Weights of a small transformer language model: vocabulary 8192.
MLP neurons of a small language model. Each row is named by its layer, matrix (up: input weights; down: output weights) and neuron, and shows model dimensions 165-292. Each number is 50 + 10 x the weight over its row's rms, rounded and kept within 0 to 99.
Before each neuron's rows is what it responds to, as a language model described it from the Wikipedia text at the highest values.

Name fragments in tables
L6.up1632:53 60 50 50 73 40 59 47 72 67 43 58 67 40 59 43 53 56 74 52 51 46 52 71 52 41 37 42 38 50 53 48 67 53 51 48 35 43 47 40 56 43 49 53 42 53 37 29 55 38 42 58 43 53 64 32 65 63 43 41 44 13 28 48 44 31 62 62 26 58 63 46 45 51 50 54 46 31 40 53 56 58 49 46 58 56 41 65 65 47 35 50 64 53 55 52 56 56 59 40 40 58 39 37 46 46 43 51 45 58 40 47 63 33 47 44 53 65 59 61 40 43 63 61 38 36 34 52
L6.down1632:42 49 41 52 53 54 61 57 30 39 70 48 48 31 46 49 46 44 48 50 50 29 18 51 53 40 59 63 44 55 54 48 62 65 46 58 43 43 72 62 43 54 60 47 40 47 48 61 46 38 43 40 50 58 43 41 53 41 53 57 68 68 60 61 61 46 60 40 56 51 34 45 35 58 47 32 46 55 65 45 60 60 68 59 39 52 39 28 34 51 37 50 57 60 53 50 66 47 58 53 31 63 56 43 43 56 67 61 38 48 42 54 52 66 52 53 38 53 55 60 46 51 56 47 49 42 62 60

Clause and sentence boundaries
L8.up235:42 42 61 65 66 60 50 42 55 53 48 28 40 38 42 43 33 57 50 66 49 60 50 59 51 53 41 46 51 58 55 55 55 49 48 58 40 46 55 61 66 58 54 50 54 40 47 37 53 51 46 50 56 47 60 41 44 44 42 39 51 42 53 50 54 38 51 50 51 55 48 58 47 33 42 36 58 44 52 48 51 53 31 41 45 60 49 47 60 65 47 57 58 39 44 73 50 49 58 47 65 52 54 42 52 42 39 63 26 39 46 48 44 44 54 63 68 44 63 70 37 42 54 47 37 49 51 49
L8.down235:46 44 54 67 66 51 41 24 48 53 32 45 38 39 55 46 39 53 45 47 44 61 51 42 51 45 48 59 58 58 60 49 57 45 47 47 34 55 55 50 74 52 68 55 84 38 43 41 63 58 49 58 45 47 44 38 38 44 29 36 35 47 53 46 70 36 54 64 53 61 59 65 58 46 51 52 64 42 59 46 57 53 41 45 39 51 44 47 52 66 50 47 51 51 50 68 40 57 62 45 54 45 54 59 60 29 35 53 39 46 52 42 52 55 20 55 60 56 62 62 43 44 43 42 53 47 41 51

"-ese" word ending
L2.up1414:28 53 61 53 49 58 54 44 40 42 40 47 45 38 55 69 36 40 47 53 56 34 56 51 50 65 38 32 58 47 54 50 52 56 30 42 50 64 55 73 58 45 54 48 57 49 60 58 47 52 37 49 50 54 52 64 39 46 45 59 39 56 66 82 42 51 58 58 63 52 35 60 54 52 43 44 42 42 69 46 43 45 46 45 52 36 51 47 38 45 50 62 51 42 43 53 55 52 49 48 31 40 43 52 59 29 50 49 42 70 40 53 70 46 60 71 20 34 40 75 58 48 37 46 63 51 51 30
L2.down1414:72 46 38 50 40 50 54 51 60 69 53 51 53 79 64 50 40 64 36 47 42 50 43 62 47 48 72 50 37 55 32 49 34 50 55 51 57 36 60 36 30 44 68 37 58 48 35 66 54 34 50 53 61 58 55 31 44 47 43 47 49 35 38 51 65 43 44 32 37 55 54 62 53 51 54 55 41 45 51 50 47 62 43 54 38 61 42 45 60 50 45 40 56 63 50 47 55 45 44 43 63 55 53 48 43 38 39 47 66 49 53 44 49 51 32 29 61 61 58 41 47 50 54 54 42 59 63 64

Discourse-marker openers
L6.up980:43 41 47 56 58 52 58 60 64 56 31 38 44 41 31 31 41 45 38 54 56 62 69 51 36 49 36 62 36 43 34 47 56 53 64 36 38 68 51 65 56 55 34 44 53 43 51 41 48 49 61 43 43 52 58 54 44 33 55 42 48 54 52 58 27 52 57 51 53 60 45 57 57 81 39 72 44 46 52 48 32 57 26 43 45 44 70 51 48 53 50 51 39 61 66 32 44 48 63 57 52 54 52 52 52 49 33 45 43 53 46 55 51 47 56 54 57 58 70 48 45 48 29 32 51 39 51 49
L6.down980:56 51 57 63 40 48 57 44 48 49 43 54 47 51 67 46 40 43 53 59 49 44 61 63 55 40 61 67 47 31 68 41 49 47 44 40 38 36 52 34 66 61 65 39 37 53 53 30 51 47 75 38 60 52 47 50 55 65 54 66 56 36 41 49 48 44 32 39 54 57 53 44 47 64 53 47 53 54 38 44 49 46 68 56 38 63 42 52 50 65 47 50 71 64 42 36 58 43 51 48 48 48 40 51 44 61 37 30 33 56 46 47 40 46 38 55 39 50 48 48 58 60 40 38 38 49 52 40

Connectives and scattered nouns
L2.up660:52 47 51 44 40 52 43 24 42 45 53 46 29 39 51 54 44 54 48 54 66 36 56 51 46 61 40 45 61 48 48 72 43 65 55 45 46 50 34 74 56 36 57 59 52 61 46 70 57 59 71 53 41 61 34 51 35 40 48 55 40 65 47 46 65 63 43 48 47 39 42 54 61 44 40 35 42 46 67 64 60 59 67 44 58 33 40 39 45 45 40 61 47 40 52 48 51 57 27 44 33 51 46 55 45 46 57 40 50 51 46 54 50 47 56 59 44 38 58 51 28 32 42 54 62 46 62 39
L2.down660:62 67 46 57 63 29 41 62 59 73 58 40 41 54 58 42 40 33 50 40 30 66 41 43 48 50 72 54 54 58 49 28 40 35 51 54 46 48 58 48 50 52 58 26 36 47 31 43 54 35 33 40 53 47 55 29 51 49 35 45 41 45 55 37 54 45 52 26 40 64 47 53 60 41 65 58 43 43 43 40 36 64 47 53 40 66 37 49 47 52 68 42 53 65 36 48 48 49 61 49 59 39 37 62 38 48 47 51 49 48 48 42 50 54 27 43 63 62 42 39 48 59 60 54 44 49 56 53

Clause subject pronouns
L6.up1402:58 51 44 52 37 48 55 54 69 40 51 48 43 38 39 57 48 68 67 60 57 59 41 58 41 66 50 52 45 65 53 46 47 46 50 42 45 57 47 64 31 68 31 64 59 32 34 52 58 29 38 46 52 58 44 35 65 50 71 48 52 43 65 52 51 41 56 48 63 54 54 60 56 61 51 37 57 52 42 56 52 56 38 45 49 73 46 53 54 47 45 49 58 42 65 70 60 36 40 43 45 45 43 40 52 37 37 55 52 61 43 63 44 55 58 51 53 54 60 52 35 32 44 68 50 35 63 53
L6.down1402:51 41 49 58 52 52 33 44 61 53 74 51 48 40 59 38 57 57 66 43 61 47 57 51 51 59 45 23 55 56 36 68 53 57 43 43 53 61 35 58 67 45 66 63 40 61 44 70 47 39 47 55 54 62 47 40 58 46 39 55 63 48 49 56 69 56 42 44 67 41 54 56 43 53 41 43 35 42 63 68 46 55 50 65 40 29 50 60 57 37 57 40 67 35 40 44 33 45 44 51 52 50 46 51 46 41 48 47 55 61 56 63 61 68 73 46 57 52 62 46 36 56 53 56 53 64 69 62

Plural noun endings
L6.up998:56 43 55 55 68 63 40 32 61 55 41 42 49 38 58 48 49 67 57 63 60 48 42 60 43 42 44 36 54 37 76 44 40 49 69 53 40 38 39 62 53 57 65 41 23 40 56 32 57 46 53 46 51 40 50 40 37 47 39 57 51 43 52 48 45 43 50 41 43 46 53 60 49 39 39 51 39 41 60 61 48 49 37 47 62 52 44 42 60 55 38 39 45 50 62 48 54 59 39 56 69 40 53 49 46 40 35 49 43 39 51 75 51 47 53 48 45 76 50 22 40 34 54 41 41 49 50 61
L6.down998:46 45 63 40 42 43 41 62 49 56 65 53 48 55 53 59 34 46 35 40 64 43 41 68 17 48 39 49 56 39 67 46 46 61 51 60 40 47 43 53 38 37 49 56 37 59 61 49 49 52 57 41 60 36 49 40 51 46 62 57 55 62 53 31 47 52 51 48 43 51 68 34 39 59 37 41 52 62 24 55 66 44 58 39 42 47 42 70 56 52 33 48 44 55 58 55 66 46 57 63 59 46 55 56 49 56 50 56 60 56 69 57 42 55 31 59 52 53 53 61 67 47 53 68 64 55 54 57

Sports country codes
L8.up1707:48 37 56 61 65 43 50 59 61 35 44 39 48 51 51 33 60 65 54 66 64 61 53 68 33 56 47 50 53 65 55 49 47 48 50 65 38 53 48 71 53 48 49 50 34 53 42 45 56 31 57 55 60 35 69 44 38 55 44 40 37 36 62 63 47 38 60 69 35 59 25 56 34 38 54 57 65 35 45 59 63 73 37 38 58 64 58 51 58 53 59 52 61 45 53 43 43 63 56 46 43 46 37 54 56 24 41 62 37 58 45 53 49 52 76 34 60 45 63 53 57 41 57 50 41 37 50 52
L8.down1707:55 45 54 53 49 44 59 50 57 36 35 38 46 45 41 46 39 53 63 86 62 72 46 78 42 49 50 46 59 60 52 53 43 59 46 54 38 63 59 64 50 47 45 47 17 48 53 44 49 27 64 59 49 42 68 44 39 59 50 45 44 41 63 51 44 40 58 55 34 67 10 45 40 40 64 64 60 44 45 61 61 58 39 43 50 68 58 55 50 55 63 43 61 47 59 43 48 58 44 48 47 52 39 54 51 31 41 58 39 65 38 56 47 53 91 31 55 43 63 57 54 46 53 50 46 39 63 46

Existential "there" and openers
L6.up99:52 36 38 69 66 41 53 62 53 36 58 49 46 50 48 55 40 65 54 50 56 55 51 44 66 55 49 66 39 42 56 54 53 56 56 50 36 51 54 63 60 73 53 49 53 42 40 34 53 51 47 77 50 42 46 51 30 62 45 24 37 59 51 57 40 51 39 63 50 53 47 68 53 49 60 65 70 45 43 46 58 46 56 60 48 56 33 52 59 39 64 52 40 62 40 58 40 66 34 33 45 53 53 57 53 51 44 53 45 35 45 43 36 63 57 37 45 67 50 39 41 41 45 36 35 34 47 46
L6.down99:45 38 48 39 57 52 40 49 39 45 75 49 41 68 58 39 50 48 64 66 51 50 45 48 45 35 34 50 36 39 52 58 43 41 57 58 74 52 61 70 57 48 58 35 70 63 50 59 45 35 49 52 51 43 46 58 50 62 37 55 58 63 41 60 58 58 41 75 41 51 53 63 58 37 49 54 38 62 43 51 62 49 66 65 47 55 51 50 68 54 52 61 47 54 41 66 67 27 57 46 63 53 53 44 63 31 31 48 36 46 40 40 40 45 51 43 42 59 52 53 45 57 50 55 55 48 50 53

Adjectives following "the"
L6.up693:47 48 44 56 49 56 42 45 61 38 56 38 49 20 56 49 52 40 69 49 52 40 66 55 61 44 63 57 62 56 44 50 33 44 41 47 52 57 52 41 39 69 42 48 44 39 33 46 55 37 60 55 46 75 49 57 43 40 60 47 63 48 61 50 55 57 54 55 58 46 54 56 37 58 76 45 55 53 41 70 59 71 42 39 44 51 43 56 68 60 38 41 65 42 53 52 62 58 51 48 40 62 48 48 47 38 47 52 51 40 44 52 33 53 60 39 48 44 59 32 50 51 61 31 39 37 54 43
L6.down693:38 60 42 52 57 44 47 54 36 56 38 50 38 38 47 63 47 62 44 38 34 45 45 41 32 49 50 56 49 46 57 61 45 58 71 54 35 49 57 55 51 42 49 51 25 59 57 63 57 35 28 56 60 21 54 24 47 36 61 56 53 43 51 57 53 72 54 52 45 47 50 60 49 68 53 48 59 45 58 41 56 35 50 34 52 37 62 55 54 54 38 63 23 39 51 29 63 50 51 44 46 55 56 52 60 58 63 45 47 41 61 65 53 52 59 72 37 56 49 35 53 42 43 60 44 56 51 50

Person role nouns
L6.up1318:60 49 30 67 46 40 41 37 56 50 35 60 35 39 55 22 38 65 65 60 41 36 47 56 44 67 46 63 52 56 45 52 33 43 48 46 44 35 52 52 65 61 56 33 27 43 65 45 57 45 45 52 67 49 64 47 35 73 60 51 51 36 48 55 56 47 60 52 52 37 52 37 46 56 65 39 74 39 38 59 45 57 54 43 48 59 62 30 57 57 50 47 69 56 62 52 61 60 53 44 34 42 45 50 53 48 50 56 47 50 35 48 51 45 61 36 39 55 65 42 56 44 39 51 53 48 45 52
L6.down1318:48 52 58 53 48 44 35 59 44 61 33 61 32 35 55 44 53 54 58 55 47 48 32 51 49 51 57 57 45 50 44 63 25 32 42 56 44 32 57 56 53 58 33 50 53 61 52 55 46 50 38 47 69 49 51 52 39 49 49 55 65 54 42 54 62 62 67 41 53 31 62 45 34 49 41 60 59 56 56 62 45 35 64 53 48 61 53 42 54 46 44 55 61 46 65 61 40 54 39 47 51 36 35 48 33 64 58 47 56 45 50 46 58 36 41 44 40 43 46 59 50 59 46 49 40 67 56 55

Plural noun endings
L8.up135:52 28 51 45 65 56 53 51 54 44 52 37 55 51 48 31 49 53 55 79 43 50 36 62 67 46 53 53 57 41 64 32 42 39 49 55 47 53 48 57 46 55 50 31 56 42 53 45 30 47 49 54 54 42 53 53 46 43 39 63 39 29 49 70 54 51 53 47 40 44 46 55 42 36 58 67 56 47 57 48 34 51 62 49 41 53 56 44 55 57 35 53 48 56 64 48 48 56 37 54 47 47 33 46 34 44 48 54 34 51 73 57 48 45 58 46 56 54 48 40 55 59 46 43 40 38 40 56
L8.down135:54 60 47 61 56 64 55 49 47 49 57 47 39 41 48 48 42 66 45 31 58 45 74 58 46 50 51 51 53 53 54 60 61 52 53 50 51 39 55 74 61 48 54 61 45 64 52 53 64 40 54 53 41 44 40 51 35 66 57 41 49 67 33 25 55 58 45 40 44 40 58 52 52 56 48 48 53 49 39 57 56 56 28 45 48 43 43 64 54 49 61 51 59 59 54 53 50 51 53 49 56 49 48 53 62 55 52 58 62 50 33 42 43 54 48 56 56 37 57 66 40 45 50 59 47 63 46 56

Sentence-initial existential "There"
L2.up117:52 50 45 38 54 38 38 29 54 58 36 57 58 60 32 61 55 57 61 55 47 45 51 51 50 43 57 50 55 57 37 47 57 51 48 38 56 51 53 50 54 52 23 36 58 53 52 52 41 51 56 48 49 44 45 52 48 64 40 43 75 38 60 50 47 54 56 56 38 49 53 39 37 64 37 21 44 54 32 47 48 48 48 48 53 41 43 37 41 57 57 45 57 53 53 63 47 52 60 44 47 45 48 50 58 54 35 56 60 49 39 46 60 49 32 63 44 76 45 38 70 37 55 53 50 35 44 39
L2.down117:51 24 63 55 39 56 65 54 43 41 45 49 63 47 46 45 51 37 36 45 69 57 53 58 54 63 46 46 45 31 54 52 46 32 51 57 49 54 50 59 44 46 53 43 45 34 53 36 43 54 49 51 64 39 38 54 45 44 40 54 34 46 55 49 38 45 38 35 62 59 47 55 64 31 61 59 61 62 57 55 52 45 54 62 68 55 46 45 54 55 42 50 52 57 58 17 52 39 49 66 55 46 59 39 50 44 48 40 56 31 59 70 57 46 78 59 58 35 51 43 52 55 47 46 69 56 48 67

Mid-word subword fragments
L2.up1711:60 53 57 54 45 48 52 56 62 44 49 52 38 42 65 67 60 48 56 45 50 48 45 42 30 51 59 65 43 56 38 43 39 52 48 47 54 27 44 60 48 39 60 34 60 48 40 64 67 48 65 46 68 59 48 50 47 37 71 64 31 53 69 41 59 51 40 50 42 42 49 56 46 39 46 52 52 48 37 41 48 46 64 72 70 52 54 46 51 41 51 46 42 56 67 45 62 41 49 48 50 41 32 45 39 55 59 52 68 64 37 37 53 68 38 54 47 56 48 58 51 64 59 46 57 45 38 35
L2.down1711:48 57 48 45 56 52 50 60 53 61 43 41 54 63 51 48 46 44 49 51 52 47 24 55 43 56 51 27 62 49 51 40 56 35 43 46 55 57 54 42 50 61 40 50 37 47 63 40 43 41 33 58 46 39 52 43 57 48 47 51 64 43 40 52 49 38 55 57 44 61 64 52 44 59 39 57 69 61 59 62 43 41 38 35 54 68 52 41 42 41 61 42 48 46 42 44 42 44 45 46 53 43 61 54 41 57 53 37 52 49 51 58 58 45 99 48 48 51 59 54 51 56 51 64 50 61 51 47

Country and place names
L2.up1385:46 40 44 72 67 39 76 31 51 34 49 44 64 63 38 36 46 53 36 49 54 34 44 54 48 53 56 49 65 43 61 41 41 62 45 44 60 52 43 46 68 59 51 48 48 29 70 44 41 56 59 66 59 54 55 50 37 50 41 41 41 31 68 52 45 42 59 45 58 52 48 68 52 51 53 48 41 43 49 49 48 48 75 56 46 45 38 58 58 55 77 65 57 49 69 47 51 68 58 51 52 47 49 58 61 55 58 45 41 49 57 51 51 55 60 53 56 54 66 61 56 36 45 71 60 53 38 35
L2.down1385:56 49 47 61 60 49 65 53 42 41 47 49 48 62 41 59 42 51 35 43 58 46 48 59 48 49 63 47 52 53 36 59 50 47 41 44 64 34 45 47 52 42 50 40 52 55 66 50 48 45 45 65 52 61 37 36 47 37 59 49 49 40 60 55 48 48 47 31 50 29 55 53 60 52 36 51 37 74 54 41 52 49 64 62 51 35 44 55 44 48 54 62 62 41 57 55 47 58 66 54 45 54 46 47 56 89 55 36 56 41 50 46 50 58 23 54 55 50 37 55 59 55 42 53 66 62 56 54

Noun phrase endings
L2.up1681:59 53 57 45 58 39 39 52 61 59 49 54 50 42 55 56 58 54 68 59 50 63 45 41 52 38 47 69 54 45 58 47 42 53 29 55 45 43 42 49 41 69 68 47 40 63 41 38 38 52 31 52 59 53 49 46 43 62 42 64 73 44 52 75 34 49 60 45 42 44 69 46 48 51 44 50 38 44 65 42 46 60 54 39 60 33 54 39 43 65 41 57 41 59 44 52 48 55 46 44 40 46 46 67 66 52 45 46 63 51 38 56 63 40 62 32 50 58 19 35 59 73 59 55 42 50 57 40
L2.down1681:47 32 37 49 50 55 48 52 52 52 44 46 50 56 33 42 60 58 59 40 49 50 60 51 49 44 59 40 34 54 54 53 40 49 57 60 50 44 56 62 54 29 35 56 54 21 64 48 59 57 66 59 47 66 44 55 56 50 64 46 41 42 57 35 37 52 58 55 50 60 47 50 45 61 51 55 62 40 39 44 60 53 44 66 49 72 43 62 54 34 61 40 62 52 61 35 47 42 54 54 72 37 49 39 37 45 60 53 41 34 57 52 34 51 08 66 53 43 73 65 55 36 45 58 58 65 48 58

Country names as destinations
L6.up330:56 49 42 54 53 52 52 58 52 41 33 56 40 53 36 49 39 49 36 51 55 51 53 53 48 49 42 52 50 54 58 64 37 54 41 54 40 56 47 51 47 57 59 42 42 47 47 58 65 52 60 62 41 22 41 26 48 64 49 26 46 29 53 39 44 27 55 44 50 53 56 63 41 58 38 42 62 52 53 45 65 37 37 39 59 56 43 32 62 64 57 62 50 54 59 52 62 71 40 49 47 30 50 55 49 54 39 46 26 53 31 55 52 52 59 43 49 56 58 45 61 51 51 50 65 33 58 37
L6.down330:54 53 47 61 52 52 78 49 56 46 44 64 39 66 43 47 45 53 47 38 52 31 46 45 53 55 64 37 41 35 51 49 39 54 56 53 57 38 52 51 50 40 55 45 35 41 69 42 46 58 58 39 51 60 32 39 47 24 27 47 49 44 39 67 35 26 54 40 53 40 56 53 40 48 43 38 34 39 54 39 48 73 60 60 65 46 53 47 49 71 59 58 59 64 62 40 70 47 51 38 52 48 41 42 49 50 49 47 43 39 52 45 49 64 39 42 52 46 55 41 53 54 46 54 75 44 43 39

Mostly "up", plus fragments
L8.up1664:37 51 49 49 60 62 56 49 47 51 35 46 56 66 49 45 59 67 51 45 61 55 48 61 42 34 57 66 41 43 46 48 43 41 56 55 43 46 67 65 59 68 60 23 44 47 33 43 40 49 57 46 56 40 46 63 49 54 53 45 38 51 58 62 63 47 39 49 50 66 54 42 42 50 59 50 65 47 48 55 48 58 33 33 47 74 47 62 49 62 48 51 50 46 57 59 27 60 29 47 31 46 57 45 60 49 60 47 47 72 36 46 52 53 55 49 62 38 61 53 45 32 52 69 63 40 43 54
L8.down1664:40 62 42 45 61 42 63 44 49 47 60 47 46 45 71 55 52 57 69 52 46 54 55 47 75 52 58 47 55 68 49 44 67 30 40 51 60 47 39 48 48 46 55 47 61 45 57 37 51 39 45 49 41 49 50 48 55 59 40 49 29 48 40 35 57 45 45 46 53 45 48 37 63 58 35 31 43 48 60 34 57 45 52 52 64 38 47 43 45 49 42 36 41 61 49 57 37 42 48 58 66 45 37 61 53 56 44 49 63 56 65 38 44 55 64 43 57 57 34 62 34 51 58 46 44 49 54 51

Clause-initial subject pronouns
L8.up614:49 59 56 59 58 52 65 63 59 58 50 43 64 52 47 49 45 46 67 51 52 71 49 64 49 30 38 51 69 35 43 47 46 59 43 40 54 56 43 67 58 51 44 39 37 65 53 41 61 51 47 46 56 42 50 58 47 54 39 43 44 47 46 40 31 12 66 43 47 59 41 55 50 70 56 49 45 42 58 48 55 64 45 37 51 70 51 51 57 60 63 46 53 38 65 44 46 35 58 56 38 46 38 53 61 44 33 64 49 57 39 54 57 55 59 46 49 68 51 57 37 49 64 48 56 30 52 51
L8.down614:46 41 38 58 62 46 53 37 64 41 25 49 52 58 43 42 32 37 63 61 54 45 33 56 43 39 50 44 38 39 39 49 44 37 32 49 57 58 36 51 46 55 35 31 22 66 67 45 43 49 60 43 61 39 34 58 50 44 52 53 61 48 61 39 35 50 60 51 62 53 53 43 39 66 61 45 47 36 46 43 64 64 41 48 38 53 42 54 54 57 51 54 51 55 58 64 58 56 37 62 52 56 54 58 62 49 47 61 54 63 53 58 49 56 50 42 38 46 48 58 39 51 54 51 47 36 41 34

Surname-completing word pieces
L8.up750:32 47 59 56 49 58 37 45 50 62 53 52 58 51 59 46 56 59 50 57 53 69 54 54 50 39 49 47 46 63 48 58 34 43 48 58 60 54 61 53 44 34 45 45 51 50 70 60 57 49 51 57 52 51 57 40 43 30 39 45 45 34 38 58 58 62 43 49 35 53 31 49 64 59 31 36 60 51 35 52 56 48 70 59 53 61 46 51 52 37 47 36 70 48 55 37 47 49 49 46 61 45 47 51 61 55 50 74 46 66 52 54 49 43 56 39 38 56 60 55 46 62 52 57 55 57 59 24
L8.down750:74 38 54 47 48 46 58 59 60 44 46 53 35 57 48 55 62 32 36 36 56 53 33 58 49 60 28 47 48 35 61 42 67 58 60 37 39 45 31 35 60 64 53 59 48 43 48 39 40 36 50 40 47 44 54 58 51 68 54 48 56 60 60 42 40 51 51 48 53 48 62 53 27 49 51 61 46 49 58 37 49 57 20 51 47 37 50 43 45 59 56 62 41 46 55 57 57 47 38 42 56 67 45 34 52 47 39 38 34 46 51 43 63 48 38 54 60 54 49 51 54 47 61 48 34 45 49 52

Rank, role and team words
L8.up356:47 57 45 58 47 60 47 33 50 53 31 58 33 46 43 32 52 63 54 34 62 48 44 58 40 40 33 51 61 45 66 49 37 40 61 30 53 57 39 56 57 55 44 53 28 58 55 40 64 41 44 45 44 48 54 65 36 65 44 44 56 51 60 60 33 48 55 76 53 54 39 48 59 46 58 62 70 31 48 62 45 65 58 50 43 59 34 45 56 53 47 64 53 42 44 59 47 66 48 43 39 65 43 47 60 56 58 56 52 53 41 54 43 50 54 45 47 38 58 57 57 40 55 38 28 43 66 47
L8.down356:41 34 43 38 63 43 56 48 43 53 43 58 58 46 50 50 51 49 30 35 44 66 58 46 51 45 54 58 60 53 49 47 47 59 51 67 45 58 46 52 59 43 67 39 58 39 49 63 32 54 43 54 42 47 44 36 53 44 43 55 58 35 21 50 49 46 48 41 46 44 57 47 46 73 53 40 55 63 42 59 46 37 58 46 61 56 36 68 38 51 48 46 61 48 64 30 54 38 50 51 48 40 62 38 58 57 36 56 28 57 68 60 50 44 55 50 46 46 65 51 35 55 48 67 68 56 64 50

Name piece after hyphen
L8.up486:49 47 39 56 75 56 46 48 48 61 52 51 45 68 34 55 45 35 59 63 63 59 51 52 49 44 39 44 54 45 60 30 57 49 37 55 43 45 72 65 58 73 38 38 49 47 64 53 51 46 56 68 35 20 49 51 53 64 42 38 60 50 53 31 23 61 58 47 49 47 53 58 54 29 46 62 70 43 53 56 57 43 41 61 54 48 58 65 56 61 41 50 52 49 48 49 38 48 47 46 58 42 32 45 48 52 51 45 51 51 54 37 40 56 56 38 48 52 49 51 38 39 60 37 49 42 45 48
L8.down486:52 38 43 39 51 55 42 46 27 66 67 57 49 54 51 54 32 40 58 46 47 54 55 55 42 45 47 46 72 50 56 53 53 70 55 50 62 51 43 51 54 40 40 62 72 59 67 45 53 66 48 30 36 53 40 58 70 51 53 45 54 55 65 54 54 55 44 57 58 60 33 57 39 42 47 47 41 44 44 56 39 34 56 58 46 45 46 47 44 20 53 64 52 60 38 46 45 59 23 46 41 57 37 44 57 25 38 58 43 55 55 56 35 52 72 58 44 42 55 39 45 46 44 53 47 52 62 47

Reference verbs, sentence ends
L2.up1189:67 24 49 65 51 55 48 61 53 46 27 62 57 59 53 52 45 56 51 54 54 43 63 54 40 51 33 54 40 54 58 46 48 54 64 64 32 66 62 60 51 63 59 63 54 61 54 53 46 45 64 42 46 51 43 53 49 45 62 38 45 43 54 45 43 53 59 53 34 53 44 58 41 40 61 51 57 52 53 60 40 49 64 61 32 46 55 59 47 49 56 47 44 49 47 64 52 69 52 49 63 42 45 52 61 40 62 59 41 52 30 64 49 60 65 49 52 48 53 75 59 52 51 49 47 41 42 65
L2.down1189:39 48 61 72 42 52 47 69 47 53 55 43 57 48 65 44 52 43 62 64 62 44 43 60 45 39 39 54 33 52 67 45 49 43 63 64 32 57 44 44 51 48 51 38 43 52 57 49 59 42 43 36 27 57 56 57 43 41 47 51 57 37 38 45 55 48 39 54 51 43 45 52 49 56 49 45 48 52 47 53 48 44 47 50 41 52 48 58 59 55 60 60 58 54 70 26 75 36 57 57 52 48 44 65 38 65 46 55 43 49 32 49 60 57 28 55 42 54 38 73 58 68 45 44 50 50 32 56